Weights of a small transformer language model.
Training: a variant of Adam for these matrices, 845M tokens, 6444 steps.
MLP neurons of a small language model. Each row is named by its layer, matrix (down: output weights) and neuron, and shows model dimensions 528-655. Each number is 128 + 24 x the weight over its row's rms, rounded and kept within 0 to 255. A neuron's up and down rows have the sign that makes its largest values positive.
A block is one neuron, or neurons of one layer that tend to fire together. After each block is what it responds to, as a language model described it from the Wikipedia text at the highest values.

L4.down22 [109 123 157 123 141  88 122 127 111 105 146 165 119 115  99 127 113 133 115  85 118 155 182 130 114 111 138 110 139 149 102 136 135 129 152 145  72 133 140 163 113 147 113 122 113 179 103 134 117 110 119  80 140 133 122 138 103 123 120 126  97 159 104 115 136 101 176 128 128 119 100 132 134 139 138 123 112 113  82 112 123 139 146 117  98 121 135 111 133 122 164 187 132 124 131 119 127 140 121 161 119 131 134 123 154 117 133 141 110 178 181 129 157 127 146 136 191 133  82 162 118 122 133 131 126 153 147 124]
L4.down519 [119 104 117 118 111 114 140 142  94 121 177 113 157  97 138 167 130 121 142 140 107 198  96 135 140 121 140 139 106 133 108 158 114 130 132 134  77 117 116 128  72 106 154 135 150 159 155 164 116 108 165 117  80 160 140 149 125 111 101 157 136 126 136 119 148 136 103 111 146 121 103 149 154 114 157 136 128 175 125 136 101 143 154 142 113 109 169 117  89  64 110 165 140  88 150  90 119 170 110 116 150 102 132  83 110 119  80 148 145 123 113 154 134 153 123 180 107 116 129 153 113  98 153 140 108 143  81 129]
L4.down543 [143 106 106 149 142 147 138  97 131 145 141 104 137 141 130  98 142 148 125 164 110  83 108 143 140  71 161 101 142 143 129 104 124 150 104 164 132 109 141 117  86 133 119 140 140  87 144 134 157 108 127 100 150 121 119 149 144 148 151 107 107 146 111 119 103 130 127 147 169  81 103  92 158  88 105 105 150 141 119  85 131 126 117 123 152 153 116 102 112 119 132 127  73 154 105 117 153  80 154 175 147 110 152 156 160 107 175 117  67 138 153 144 140 119 143 130 122 140 126 112 129 104 103 137 115 157 114 111]
L4.down826 [104 128 180 122  72 120  99 153 118 114 132 130 120 139 130 135  61 141 116 149 150 142 115 131 110 128 114 125 112 170 137 125 110 131 132 108 158 104 135 116 114 105 146 150 102 140 138  91 145 127 147 120 139 137 135 120 176  82 117 148 144  91 147 124 113 160 130 141 134 154 134 129 154 132 160 106 142 137 101 123 199 131 107  97 124 135 128 124 135 156 128 158 111  99 103 152 141 131 168 146 142 120 151 119 107 151 122 103  96 153 134 131 102 166  98 115 136 120 117 166 145 118 113 110  84 128 147  79]
L4.down1113 [139 146 134 128 117 112  96 143 120 140 139 104 135 100 132  76 139  96 123 121 108 141 168 115 142 151 129 131 141 111 112  99 139 129 139 116 128 142 160 152 137 174 118 127 154  94  88  92 134 114 144 112 130 121 133 170 115  94 190 133 121 117 126 139 148  94 116 143 135 117 104 126 118 125 102 153 198 134 100 117 171 114  80 116 108 154 101  91  97 123 148 112 124 160 116  86 136 102 135 173 106 126 115 129 133 116 104  97 120 131 151 131 116 118 135 161 117 107 128 132 140 104 184 131 113 142 147 115]
L4.down1144 [157 146 118 100  96 117 155 134 109 150 119 121 126 117 157 111 131 103 141 152 111 125  97 155 134 137 107 123 110 110 126 130 134 114 169 105 151  82  66 139 168  96 101 143 140 146 168 178 148 150 127 132 125 124 103 134 120 111 116 132  99  93 167 130 155 145 130 151 133 141 156  86 135 115 138 173 133 132 141 117 131 115  78  98 137 161  93  98 156 125 136 105 112  47 151 152  99 136 125 156 132 106  77 120 137 123 146 127 126 117 125 142 164 110 109 134 123 115 105 123 141 142 133 124 161  96 164 129]
L4.down1732 [165 117  99 109 116 106 145 127 109 115 115 122 160 156 146 156 165 124 111 122  96 158 144 117 110  81 134 119 126  69  69 111 132 111 129 123 168 108 104 137 159 144 103 160 153 127 118 140 158  92 116  99 132 132 136 143 140 137 157 124 104 142 138 112 149 198  92 139  70 101 119  95 142 112 150  86 127 107 130 147 116 154  87 120 128 126 117 112 121 107 122 134 137 108 137 141 108  87 174 136 102 138 113  65  98 133 154 126 144 118 122 154 127 120 134 140 113 142  57 149 132 150 152 125 110 122 134 157]
L4.down2132 [136 110 114 143 120 146 108 124 160 113 130  54 180 135 128 126 103 150 106 141 123 103 120 117 144 163 147 128 113  98 141 165 141 138  76 129 142 115 121 106 133 134 116 122  99 148 122 140 134 115 114  76 137 159 132 136 176 122 103 108 129  97 122 152 143 145 110 128 127 136  56 137 163 110 107 132  98 133 122  91 121  89 155 132 142 127 131  96 119 142  92 157 147 138 114 150 146 113 109 146 104 146 128 144 128 126 164 139 115 128 115 133 147 165 132 147 139 110 154 134 137 127 103 139 128 175 115 148]
The last digit of four-digit years in dates, tables and headings, such as 201'5', 194'9', 198'0' in 13 April 1980.

L5.down156 [120 149 172 133 134 122 148 121 155 144 157 125 104 148 132 133  98 127 103 101 153 165 125 154 138 153 182 111  99 142 146 128 106 142 144 127 165 106 141 125 135 116 111 106 130  98 144 157 144 132 138  75 153 140 183 110 119  93  99 105 143 147 157 132 148 134 112 137  92 117 143 149 118 154 119 128 149  98 127 145 108 157 133 111 123 100 125 101 117 115 134 123 140 128 146 107 125 137 125 124 136 142 102  83 112 124 127 144 148 109 129  94 110 134 123 159 146 165 104 146 153 136 110  74 127 140 175 119]
Fires on the last digit of a four-digit year, mostly in full dates like "June 26, 2017", "April 2019", "in 1979"; occasionally on time words like "evening".

L5.down667 [122 148 127 107  86 142 114 104 170 151  96 136 130 150 121 129 172 175 146 132  73  97 177 160 107 137 119 103  96 100 131 112 121 118 158 104 139 137 140 119 148 143 119 124 130  63  91 134 143 136 117 110 131 151 167 153 117 116 154 130 127 128 140 107 162 145 104 157 136 146 124 168 128 184 120 133 133 144 144 113 147  84  94 135 126 168 150 122 154 115 172 130 119 185  81 131 114 128 170 146 150 124 114  93 148 157 144 135 150 160 125 125 156 113 173 154 100 133  69 144 120 116 158 151 144 172 134  95]
Mostly "of" (sometimes "in" or "for") right after a person's role or title in biographies, such as founder of, author of, chief of; more weakly, verbs and name pieces in those sentences.

L2.down598 [117 149 139 147 118 114 145 133 128 104 145 163 127 111 105 145 147 104 162 139 144 146 174 142 123 108 131 130 110 135 147 115 112 161 107 135 128 128 144 122 180  97 133 124 112 109 125 132 139 136  92 142 138 139 122 128 133 126 109 117 157 126 131 126 125 129 135 129 162  94  48 100 127 118 137 132 116 139 114  98  98 117 104  89 122 115  93 125  86  90  99 176 129  98 176 119 103 159 114  91 127 145 101 150 107 125 117 160 103 168 158 118 139 124 138 147 139 151 146  87 128 136 118 152 128 134 159 150]
L2.down826 [148 120 125 119 135 157 103 170 127 161 140 141 140 113 111 131 133 120  95 163  87 131 183 155 162 130 120 159 129 138 128 125 128 129 103 137 133 159  83 116 128 120  93 155 157 138 152 120 154 132  84 118 154 135 125 150 138  98 112 101  89 119  93 136 135 100 157  98 128 127 122 178 129 112 163 120 128 189 152 156 125 142 100 116 149 123 120 137 131 173 120 125 177 141 133 126 114 126 130 161 101 149  88 130 137 141  88 115 112  95 148 149 181 119  88 116 117 173 115  94 104 120 136 110 118 124 113 158]
L2.down1108 [136  98  86  94 113 152 123 135 144 115 108 142 149 129  87 119  84 114 130 141 103 148 140 139 147 150 117 156 121 123 120  99 180 145 173 146 116 167 147 145 168 142 150 107 133 194 131 138 144 132 135 140  98 140 153 139 115 102 124 133  99 117 131 134 137 131 105 109 136 117 152 126 103 118  92 163 138 122 133  39 135 131 138 118 125 123 137 108 124 140 113 110 143 132 186  91 148  95 129  74 104 106 105 128 151 136 117 105  77 145 141 214  61 159 143 104 149  97 128 115 148 171 135 110  99 103 138  98]
L2.down1568 [113 143 127 150 148 130  86 151 138 148 114 132  85 131 124 100 146 154  86 126 132 132 153  92  62 110 151 172  66 130 125  88 130 119 136 120 145 135 112  98 126 125 115 134 144  67 118 132 117 129 109 114 191 155 120 149 110 154 131 146 141 113 102 129  98 119 116 128 142 149 119 179 169 125 149  87 133 150 124 125 144 128 126 169 123 112 137 117 156 115  93 154 179 111 168 144 110 117 144 128 136 127 103 138 132 143 143 131 127 139 114 131 215 177 144 123 139 129 131 122 130 126 103 109 149 126 119 171]
L2.down1696 [110 122 101 145 113 104  62 162 119 134 117 131 169 102 123  68 165 101 150 150 130  77 135 149 109 169 131 174 124 121 136 131 119 113 130  95  95 108 114 153 111 131 119 148 120 178 118 109 113 168 149  92 131 119 111 152 119 107  82 124  88 147 131 166 141  92 153  98 126 150 120 154 141 149  91 153 129 182 124 138 111 115 156  88 108 144 144 148 131 107  99 117 177  91 122 114 121 131 137 166 148 104 175 136 134 149 118 161  94 122 107 158 170 158 145 141 119 144 155 126 100 125 162 121 125 101 144 167]
L2.down1729 [111 127 101 123 139 125  94 128 108 130 115 134 109 125 127 108 129 141 127 165 174  92 139 144 149 175 151 140  95 142 175 151 112 101 132 131 107 151 124 169 114  97 177 133  91 177 105 156 106 128 123 107  83 137 120 130 126 122 112 105 136 142 116 139 105 174 148  98 150 116  80 183 135 139 107 103 153  91 193 146 121 139 167  82 119 125 158 132 134 107 107 112 115 112 120 129  65 105  85 143 140 145 167 110 131 114  83 102 120 124 146 140 157 175 176 152  70  85 154 133 110  95 137 123 174 115 101 164]
L2.down1918 [ 90 112 113  93 134 155  92 117  77 161 119 139 128 134 171  90 134 135 115 112  97 129 125 164 108 107  93 158 143 138 129  91 101  99 149 139 139 127 104 103 132 137 105 143 149  70 130 163 138 157 129 117 142 117 129 128 164 151 149 140 132 115 157 110 112 141 116 140 146 124  86 105 125 150 119 137 126 137 126 105 124 155 127 122 117 135 129 138 126 177 140 118 163 123 132 167 150 107 149 157 109 133  94  99 138 151 107 128 112  94 119 174 156 146 131 132 147 118 125 128 106 184 159  88 107 160  53 120]
L2.down2236 [133 139 107 117 165 186 116 143 212 127 197 138 154 181 143 140 105 137  90 166 100  96 132 139 138 120 114 130 119 107 111 143 168 123 135 131 163 163 126 115 142 136 125 133 137 123 112 135 108 121 103 125 130 139 131 112 157 122  76 115  75 190 151 130 153 175 140 158 118 139 127 115 182 125 140 112 107 166 121  88 141 130 102 126 144 132 147 148 129 158 126 160 141 116 128 151 144 104  82 114 129 129 113 147 109  94 102 139 115 107 142 149 106 139 136 113 135 168  63 148  74 192 166 138  92 119 142 159]
The space or pipe that starts a later numeric cell in Wikipedia stats tables, usually just after a number, as in "| 3568 | 144", "24,077 | 20.29", "W 31–14 | 15,759 |".

L2.down277 [137  88 111 144 126 136 120 139 129 101  96 184 129 135 109 143 128 113  70 128 126 153 140 118 119 173 111 103 166 124 112 143 128  93  93 145 140 102 108 114 142 153 110 128 119 160 186  83 140  87 143 155 193 148  65 124 149  98 144 136 136 117 120 123 125  95 129 125  83 137 152 140 180 123 101 152 130 133  74 114 126 148 153 110 140 134 119 144  95 131  98 165 146 109 120 165 112  55 106  90  63 122 112 141 131 126 109 113 151 155 113 152 112 110 117 142 141 104 161 169 108 162 149 130 143 138 129 145]
L2.down478 [152 114 117 163 150 142 155 119 169 145 137 160 102 146 151 104 125 123 205 114 110 114 116 155 134 150 100 133 158 150 149 103 137 110 158 131  76 135 130 150  71 106 128 107 112 131 140 123 134 119  71 118 122 138 125 105 113 137 156 131 108 101 145 117  74 156 102 139 136 128 127 155 107 148 188  79 148 202 137  90 170 102 159 112 142 132 175 162 153 127 150 141 133 131 123 147 136 136 142 135 141 118 164 115  82 130 137 157 158 166 133 159 122 134 127 133 153 111 110 157 178 113 137 174 165  87 117  97]
L2.down849 [106 115 102 128 160 136 144 129  99 121  85 156 114  90 154 138 141 145 139 135 147 166 132 110 135 132 143 125 155 138 104 144 129 125 136 121 126 156 120 134 138 122 157 133 140 151 144 114 130 127 142 129 125 113  84 105 146 132 150 164 188 142 152 127 132 170 138 116 169 156 180 116  79  95 157 109 126 107 141 138 141 114 125 110 116 131 100 112 110 107 131 107 168 101 121 108 119 145 135 129  73 163 159 150 132  81 121 138 213 171 127 139 118 100 111 149 142 121 199 153  98 124  92 145 125 123 108 130]
L2.down1128 [ 74 147 103 151 166 140 106 140 112 131 135 124 135  93 114 113 144 103 136 130  87 135 110 113 164 115 114 121 115 125 112 121 117 119 143  96 119 122 116 120 152 146  71 120 142 120 123 181  92 120 120 125 102 119 107 117 177 109 178 114 127 119 174 159 166 158 136 115 151 125 110 119  76 143 129 157 148 136 114  88 114 102 119 108  71 117 131 177 132 131 178 181 155 137  90 109  88 145 145 117 130 113 150 126 140 109 149 145 162 110 139 154  81 110 138 131 140 116 143 128 115 144 107 157 122 158 122 133]
L2.down1479 [ 99 122 130 107 126 138  92 120 129 126 156 159 107 118 133 166  94 139  99 130 145 120 145  89 135  84  97 125  98 134 116 108 105  87 124 107 149 126 159 169 141  90 154 141 127 117 184 170 101 135 103 123 109 128 107 128 135 132 142 138  91 137 170 118 120 120 136 173 117  93 126 140 102 139 133 100  96 167 109 160 132  81 117 108 135  89 112 162 139 117 131 176 142 142 117 145 128 147 134 136 114 147 131 176 123 152 139 151  93 116 111  92 123  99 153 148 179 145 138 133 162 176 141  95 107 110 142 153]
L2.down1581 [135 115 105 121 107 156 148 161 132 144 100 141  79 149 154 133 129 118 144 153  98 116 117 135 139 144  81 131 162 151 157 125  99 135 162  88 149  90 164 143 128 120 129 120  71 188 134 103  86  98 151  87 122 176 126 118 145 139 141 151 119 111 153 120 149 154 132 175  99 175 140 149 124 120 153 118 172 126 100 125 169 169  79 135 160 117 151 181  96 112 139 139 114  96  83 184 145 125 134 183 167 133 150 105 177 134 102 114 152 143 112 148 137  91 116  84 115 115 118 122 163 163 140 113  81 117 123 151]
L2.down1835 [128 116 114 158 152 138 155 138 175 126 173 178 143  72 101 119 125 106 134 109 146 175 146 107 135  99 125 120 149 150 105  80 133 142  96 116 130 148 115 127 127 176 108  92 157  81 138 149 112 134 143 132 175 118 165 113 130 102 147 142 142 133 191 114 128 143 127 169 141 145 106 111  85 123  98 125 124 138 123 164 129  90 114 123  87 137 103 118 134 144 142 145  93 122 145 120  96 126 139 118 100 124 117 137 124 113 100 127 109 113 129 161 100 117  99 138 146 129 162 141  86  88 151 137 126 130 148 130]
L2.down2298 [134  94 128 123 154 119 162 138 111 165 134 161 146 137 165 103 101  87 130  69 147 154 135 104 168  90  95 125 107 132  99 170 138 126 196 129 128 142 125 114 140 177 113 151 137 148 124 116 115 114 105  90 111  76 130  83 167 119 163 148 145 139 149  99  80 150 158 109 124 149 145 148 136 121 121 136 179 112 156 152 112 128 134 153 142 110 140 163 152 112 149 156 134 115 173  92 137 167 146 132 123  69 215 160 167 123 121 107 156 180 117 126  88 103 118 110 136 142 183 162 132 133 111 166 115 112 130  96]
Fires on two things: digits inside years or chart numbers in tables and dates (20-0-4, 201-1, Hot 1-0-0), and the line break after short lines such as description taglines, captions and list entries.

L4.down465 [144 111 147 116 146 113 121 121  92 175 136 158 135 111 147 104 142 129 108  98  89 138 107 146  67 101 112 132 125 155 121 107  91  94 161  88 100 115 110 150 143 100 110 132 100  93 117 147 107 111 115 112 128 162 153 142 148  74 152 123 162 130 139 130 134 106 165 103 123 127 125 121 144 159 131 117 124 166  95 120 137 122 116 113  91 172 100 100 122 124 145 139 141 124 126 175 114 123 163 117 141 149 146 137 116 147 133 135 132 160  99 171 138 140 127 120  93 119 137 133 116 118 118 118 121 137 155 136]
L4.down660 [137 126 135 171 138 111 138 116  90 162 123 106 103 148 115 110 134 115 142 159 126 136 146 212 160  90 131 114  77 153 154 153 128  85  87 159  93 135 141 165  91 125 145 138 108 131 143 110 112 119 144 157 145 152 129 129 115 119 122 106 109 132 116  98 159  87 162  77 152 109 134 134 165 151 126 151  95 133 117 148 107 135 144 105  95 116 108 116 124 121 127 155 151 172  91 159 156  90 112 128 128 151 117 137 133 125 102 129 123 139 137 134 115 122 156 114  89 105 118 115  90  84 150 121 126 186 113 122]
L4.down808 [119 199 104 139 137 131 133 105 151 136 122 119 101  98  99  87 149 127 174 164 122 121 111 151 149 133 148 132 110 127 141 150 124  71 101 146 109 146 167 143  95 158 125 124 103 134 144  75 108 117 182 141 126 159  98 121 139  71 140 113 143 127 139  75 150 115 114 103  97 105 114 117 120 134 158 109 142 145 126  72 132 153 161 173 120 146 139 145 106 109  96 117 146 136 100 123 148  96 121 136 124  82  97 141  87 112 117 136 146 177 113 125 135  73 128 179 132 131 132 133 103  88 134 149 103 163 104 149]
L4.down912 [ 84 106 152 139  86 122 105 150 147 125 108 134 101 133 131 126 101 155 124 157  75 136 159 125 112 120 144 140  91  88 175 152 105 120 171 122 140 101 141 140 143 144 131  66  81 150 137 126 141 115 126 117 139 112 162  91 194 116 124 128 145 106  76  75 133 119 125 110  43 135 124 149 142 189 102  85  83 132 133 131 187 124 170 120 147 171 133 179 126 130  81 126 125  96 101 122 130 125 113 155 109 151 154 178 159 135 118 161 116  98 123 141 107 120 117 153 197 116 165 105 131 132 175 154 167 126 113 112]
L4.down1316 [127 150 121 119 128 106 136 101 104 129 104 127 152 132 102  89 117 128 133 104 142 102 124 155 141 143 184 131  86 138 156 140 147 139 134 103 131 131 136 120 124 161 155 123 120 167 134 163 118 107 123 159 144 130 125 126 124 112 129 116 109 118 115 127 128 136 149 123  99  90 113 165 142 119 109 114 139 150 120 115 117 181 144 155  95 134  93 115 132 133 104 156 102 137 155 128 168 105 125 128  82 133 126 129 108 152 120 158  99 110 132 168 137 171 155  99 134 149 124 127 131 120 152 108 136 151 134 118]
L4.down1441 [106  96 117 116 130  94 144 138 106 134 134 127 124  73 112 111 171 157 135 160 119  56  92 179 132 168 156 109 109 150 115 115 111 126 141 134  71 141 121 137 105  96 151  99 130 115 144 115 116  84 162 163 132 167 111  44  85 126 169 117 110 127 100 100 111 128 188 132 171 128 157 143 157 121 138 138 131 114  80 157 108 134 126 151 124 119  85 115 102 133 127 150  74 125 108 133 140 101 147 145 105 113 127 110 118 146 115 139 151 129 159 107 126  72 104 153 122 110 134  89 144 132 148 121 142 132 107  95]
L4.down1818 [146 142  97  91 116 111 171 112  99 109  98 116 132 111 102 146  87 117 124 145 178 160 118 122 203 117 106 113 108 119 144 154 162 125  72 128 117 114 113 146  92 151 107 140 129  98 140 164 104 136 120 113 162 142 148 149 157 138 135  87 135 152  86 127 131 130 117 121 155 120 160 156  88 108 139 158 123  76  92 137  90 171 129 110 165 129 165 113 186 114 155 129 156 106 119  81 131 125 130 118 103 107 151 116 120 127  97 175 122 150 113 167 125  92  83 121 112  97 127 124 146 120 176 137 111 177 146  91]
L4.down2177 [101 155 164 163  61 134 153 119 158 110 100  91 147 102 100 109  97  70 113 138 117 126 153 134 115  87 127 137 130  96 162  89 132 134 179 157 121 132 125 128 175 102 161 115 117 135 151 110 124 127  79 135 145 122 139 159 139 151 162 102 119  87 100 155 133 146 118 110 126  89  85 116 118 114  91 103 111 119 173 130 122 120 118 111 141 144 143 114 134 168 156 118 146 123 143 152 170 127 111  96 134  60 113 116 154 111 145 110 116 141 124 101 151 171 135 133  99 101 104 106  81 150 129 105 112 139 160 132]
Tokens inside Wikipedia markdown table rows, mostly numbers, separators and empty cells in sports stats and election tables, e.g. 49,200, 36–34, 14.96%.

L2.down441 [118 111 128 131  90 131 169 143 145  64 163 119 139 152  93 118 107 125 109 111 133  80 133  85 153 110 155 126 138 113 129 129 159 102 111 140 115 179 114 127 102 178 135 155 133 153 130 166 127 102 144 129  98 150 126 140 163 109 118 153 159 110 116 154 127 148 172 161 113 166 187 166 145 139 154 157 127 112 111 100 100 112 115  82 125  89 111 115 103  94 135 121 161  98 130 140 152 161 151 135 151 132 142 115 113 116 108 134 102 125 142 146 111 113 139 152 136 107  96 167 147 163 134 121 179 154 138 152]
L2.down651 [131 126 140 210 119 125 111  99 138  93 156 146 155 128 124 152 138 113  73 113 114 116 128  99 111 115 146 147 118 150  93 120 122 141 115 128 160 143 106 128 135 133 138 117 123 133 122 136 137 114 145 148 147 132 156  96 132 150 134 114 105 132 132  88 113 138 128 127 127 139 123 122 125 130 164 112 130 126 127 138 135 108 146 131 126 128  99  74 132 145 136 140 161 116 117 131 131 115 133 128 166 131  85 186 160 131 136 154 114 116 101 136 124 101 153 168 176 160 108 118 147  84 119 142 130 164 125 127]
L2.down699 [141 124 119 134 160  75 102 101 166 169 101  99 116  80 143 174  98 119 138 112 166 156 118 119 116 138 105 108 123 140  64 115 126 151 156 117 146 121 103 161 115 128 111 108 117 128 106 114 130 122 147 147 126 101 140 109 144 124 128 159 152 110 149 154 145 131 126 164 157 149 177 140 116 129 126 130 103 122  98 150 124 132 173  91 103 117 154 174 146 172 122 105 117 107  77 110 112 127 152 143 157 134 172  94 117 167 155 110 133 109  80 127  95 139  73 135  96 126  90  82 158 102  91 120 150  63 132 116]
L2.down886 [129 146 112 162 116 119 132 122 112 146 111  98 102 115 100 134 109 162  98 127 161 121 102 120 136 115 164 131 102 111 106  92 123 128 117 132 134 114 171  89 157  84 103  76 152 107 123 112 113 156 123 123 118 119 150 120 156  92  96 105 136 126 114 159 145 120 105 135 107 124 139 139 158 140 150 116 110 146 129 104 168 111 126 161 140 162  91 154 116 138 144 147 126 154 121 121 163  99 137 114 156 144 101  94 107 114  95 125 132 143 164  95 107 135 116 134 107 119  95 100 146 161 151 139 151  84 101 118]
L2.down955 [ 76 120 132 150  83  67 157  93 156 133 138 146 124 105 130 113 134 104 121 140  76  88 109 108 131 138 131 117 111  67 110 125 123 161 112 177 119 129 116 146 116 149 127 132  94 120 142  92 146 134  84 121  97 156 119  99 141 145 141 119 124 151  92 144 124 109 124 137  96 113 107 151 137 129 126  96  69 150 127  87 109 109 126 139 107 110 157 106 114 138 138 153 137  96 141 144 101 151 172 133 147 142 116  92 134 155 142 144 150 138 131 111 118 118 137 135 104 128 147 139 153 107 133 140 145 142 155 142]
L2.down1139 [ 71  92 128 151 115 133  96 108 141  82 133 177  77 122 142 155 104 138 135 141 106 157 120 128 122 118 168 143 161 140 126 127 133 101 123 171 111 156 106 146 161 145 121 112 198 141 122 136 131  90 157 104 121 135 171 106 147 111 103 153 117 135 111 135 119 124  99 146  84  88 116  97  96 102 135 160 145 162 136 124 155 149 108 151 124 116 124 139 115 125 110 178 134 100 145 117 101 139 108 140 111 118 132 102 126 138 128 100 134 137 122 111 167 104 110 132 130 155 107 134 125 119 153 110 128 161 123 152]
L2.down1403 [125 122 132 127 123 131 127 175 133 125 144 145 107 131 130 119 113 140 165 175 150 133 117 165  74 139 130 100 117 129 105 131  89 119 114 144 162 110 139 144 145 145 134  97 125 117 135 111 161 137 168 150 150 142 122 143 143 137 110 153 148 167 133 147 139 136 113  98 115 100 112 120 169  93 129 138 115 118 159 166 154 141 158 127 110 112 123 125 103 137 126 102  85 173 122 136 122  91 155 125  88 135 147 136 142 140 164  96  92  89  91 106 101 136 130 156 158 136 109  87 113  91 122 191 137 117 121  82]
L2.down1624 [123  94 125  89 129 124 140  79 155 144 133 137 136 111 104 140 146 136 120  69 130 101 165 102 184 138 102 107 144 120 120 101 106 120 155 156 168 142  93  81 147 108  84 111 145 140 124 109 129 141 102 126 124 157 143 135 140 139 107 164  95 140 128 112  67 104 147  87 160 151 158 105 155 173 154 130  92 126 121 114 136 156 102 121 131 132 123 108 166 163 134 141 106  77 133 118 165 144 125 120  95 133  93 142 129 128  99 140 116 130 109 152 154  95 121 132 127 130 132 153 138 154  97  88 148 162 146 141]
Colons in election section headers and the final digits of years, plus of/for after offices or seats, as in election: Leederville, 199-9, Ministry of.

L5.down1487 [134  90 122 139 104 108 127 149 157  78 159 143 114 146 127 122 108 153 160  92 107 123  85 126 162 184 111 140 125 170  91 136 145  98 142 160 121 140 163 126 140 140 130 160 106 112 147 116 114 148 124 125 105 141 143 145  42 172 136 168 152 104 121  93 141 150 179 148  87 117 152  98 135 109 124 123 122 166 116 144 138 146 142 145  78 146 119 122 106 157  81  86 115 145 159 159  92 140 136 114 132  94 129 129 105 143 117 129 162 120 106 147 133 150  81 147 117  89 135 151 118 142 124  98 113 141 121 121]
Digits inside numbers and pipe cell separators in tables and statistics, such as 80,000 or 0.67, plus mid-word pieces like sched-ul-ing and B-ul-ldozer.

L4.down65 [162 128 129  96 119 102 100 106 137 151 115 168 138 142 148 134 163 152 180 163 126 101 135 156 129 142 118  79 114 139 124 101 110 152 126 154 149 148  88 163 143 126  98 122 102 124 144 139 137 124 172 145 112 151 158 112 154 177  92 105 145 123 136 116 151 115 123 150 106 148 126 146 141 117 149 150 110 113 138 113 112 107 126 139 141  95 150 121 103  88 121 109 109 123 103  95 103 158 155 103 120  88 118 126 155 114 128 115 128 147 117 145 144 117 109 116 134 141 120 163 112 121 127 103 140 154 132 111]
L4.down260 [194 147 129 125 149 122 120  94 146 103 119  91 101 131 145 129 179 110 139 133 122 136 128 133 138 120 180 110 137 114 135 105 125 125 135 143 120 104 149 123 148  93 124 109 102 110 153 150 170 152 122 126 178 108 133 123 153 141  90 118  73 153 122 133 122 118 144 122 148 137  71 109 122 147  99 116 148 151 132 141 150  99 131 140 143 131 134 115 114 113 139 158 137 145 136 132 148 123 109 168 117 144 150 110 110 140 144 159 103 131  97 131 122 146 126  98 114 104 167 155 109 124 179 137 126 102 121 125]
L4.down1011 [143 129 129 163  91 123 129 119 172 160 104 120 144 129  94 133 134 155 182 171 124 102 104 151 114 138 153 112  91 140 166  93  88 111 129 131 114 135 145 158 153 136 111 128 129 150 111 120 148 134 121 147 138 176 151 148 122 162 125 156 145 126 131 137 162 141 113 125 116 126 122 167 115 150 164 104 127 120  99 143 116  87 113 176 154  45 127 112  95 120 119 131 155 127 132  87 103 152 167 152 102 126 163 147 124 121 151 121 104 154 179 150 102  83 144 127  61 144 123 135 143 144 145 102 145 194 103 125]
L4.down1013 [171 159 101 115 126 121  90 109 162 191 146 109 121 101 131 160 154 108 139 129 120 105 156 107 123 109 149 105 122 145 133 123  89 125 130 108 111 160 167 146 139 103 121  88 112 118 129 121 126 144 146 148 114 142 129 143 147 132  95 129 117 120 108 116 177 135 120 125 124 123 170 166 130 159 115 113 148 120 100 105  93 131 137 169 143 129 126 119 119 133 133 132 137 175  94 142 136  88 118 134 114 118 110 115 148 135 137 186 152 189 119 144  85 110 161 105 111 132 131 106 116  93 184 164 122 133  85 126]
L4.down1403 [ 87 118 158 118 111 108 146 142 103 156 139 149 129 140 124 143 144 149 142 163 112 149 110 121 110 105 111  69 154 122 160 112 144 125 131  91 132 119 143 128 160 113 121 160 139 151 129 104  87 126 127 105 119 148 149 101 120 149 149 163 149 149 121 126 138 148 126 160 162  87 138 159 112 145 172 140 155 162 111 128 108 163 133 165 143  82 136 105  90 100 106 154 129 104 125 134 110 133 166 109 114 125 106  95 135 129  99  95 108 146 125 148 131 101 136 113 117 144 159 161 152 137 157 114 113 200 112 147]
L4.down1485 [114 174 156  92  88 127  87  94 118 140 128 113 119  85 115 155 138 125 104 162 141  89 150 143  88 130 159 108 154 147  96 135 156 142 134 122  68 121 126 150 127 159 112 155  86 121 104 174 135 158 124 147 120 128 127 100 134 139 115  86 129 147 151 134 122 117 119  90 132 140 118 149 117 169 121  98 121 131 155 134 144  81 149  95 127 134 125 106 145 126 106 165 136 156  95 150 145 111 113 121 113 181 140 100 130 115  86 149 112 149 126 139 169 110 165 105 147 105 110 117 166 151 128 149 159 131 156 122]
L4.down1713 [150 162 126  98  98 171 187 145 131 128 151 103 149 160 145 130 138 131 153 172 133 118 114 157  91 159 123 147 125 103 199 167  94 161 150 119  93 133 152 157 122 132 127 142 126 121 132 149 120 134 123 134 120 160 140 139 128 113 120 105 138 160 146 143 127 130 122 121 132 129 118 162 113 159 113 121 151 144  86 111 135  98 100 143 144 120 145 160  89 154  96 131 100 143 120 104 110 138 148 153 115 100 132 159 130 120 124  86 116 127 115 119 153  76 167 156 110 140 167 125 133 133 129 162 141 210 143 122]
L4.down2059 [ 98 125 134 151 112  93 144 108  81 127 132 134  88 109 150 142 112 118 145 113 112 133 115 114  83 144  57 102 137 126 135 116 184 112 159 160 121 117 169 111 142 151 127 126 161  92 127  96 100 121 140 104 106 112 153 123 104 128 141 132 142 110 201 144  83 143 129 110 107 148 104 152 139 143 130 163 144 133 107 112 118 120 111  85 130 138  77 137 163  88 103 127 119  96 126 144 108 159 137  99 104 131 152 180 125 135 128 136 104 119 122 152 145  99 125 143 116 126 154 161 132 156 134  84 129 164 150  80]
Last token of a time expression that usually opens a sentence, such as "The next day", "later that year", "In 1916", "On 2 July", or the comma in "November 11,".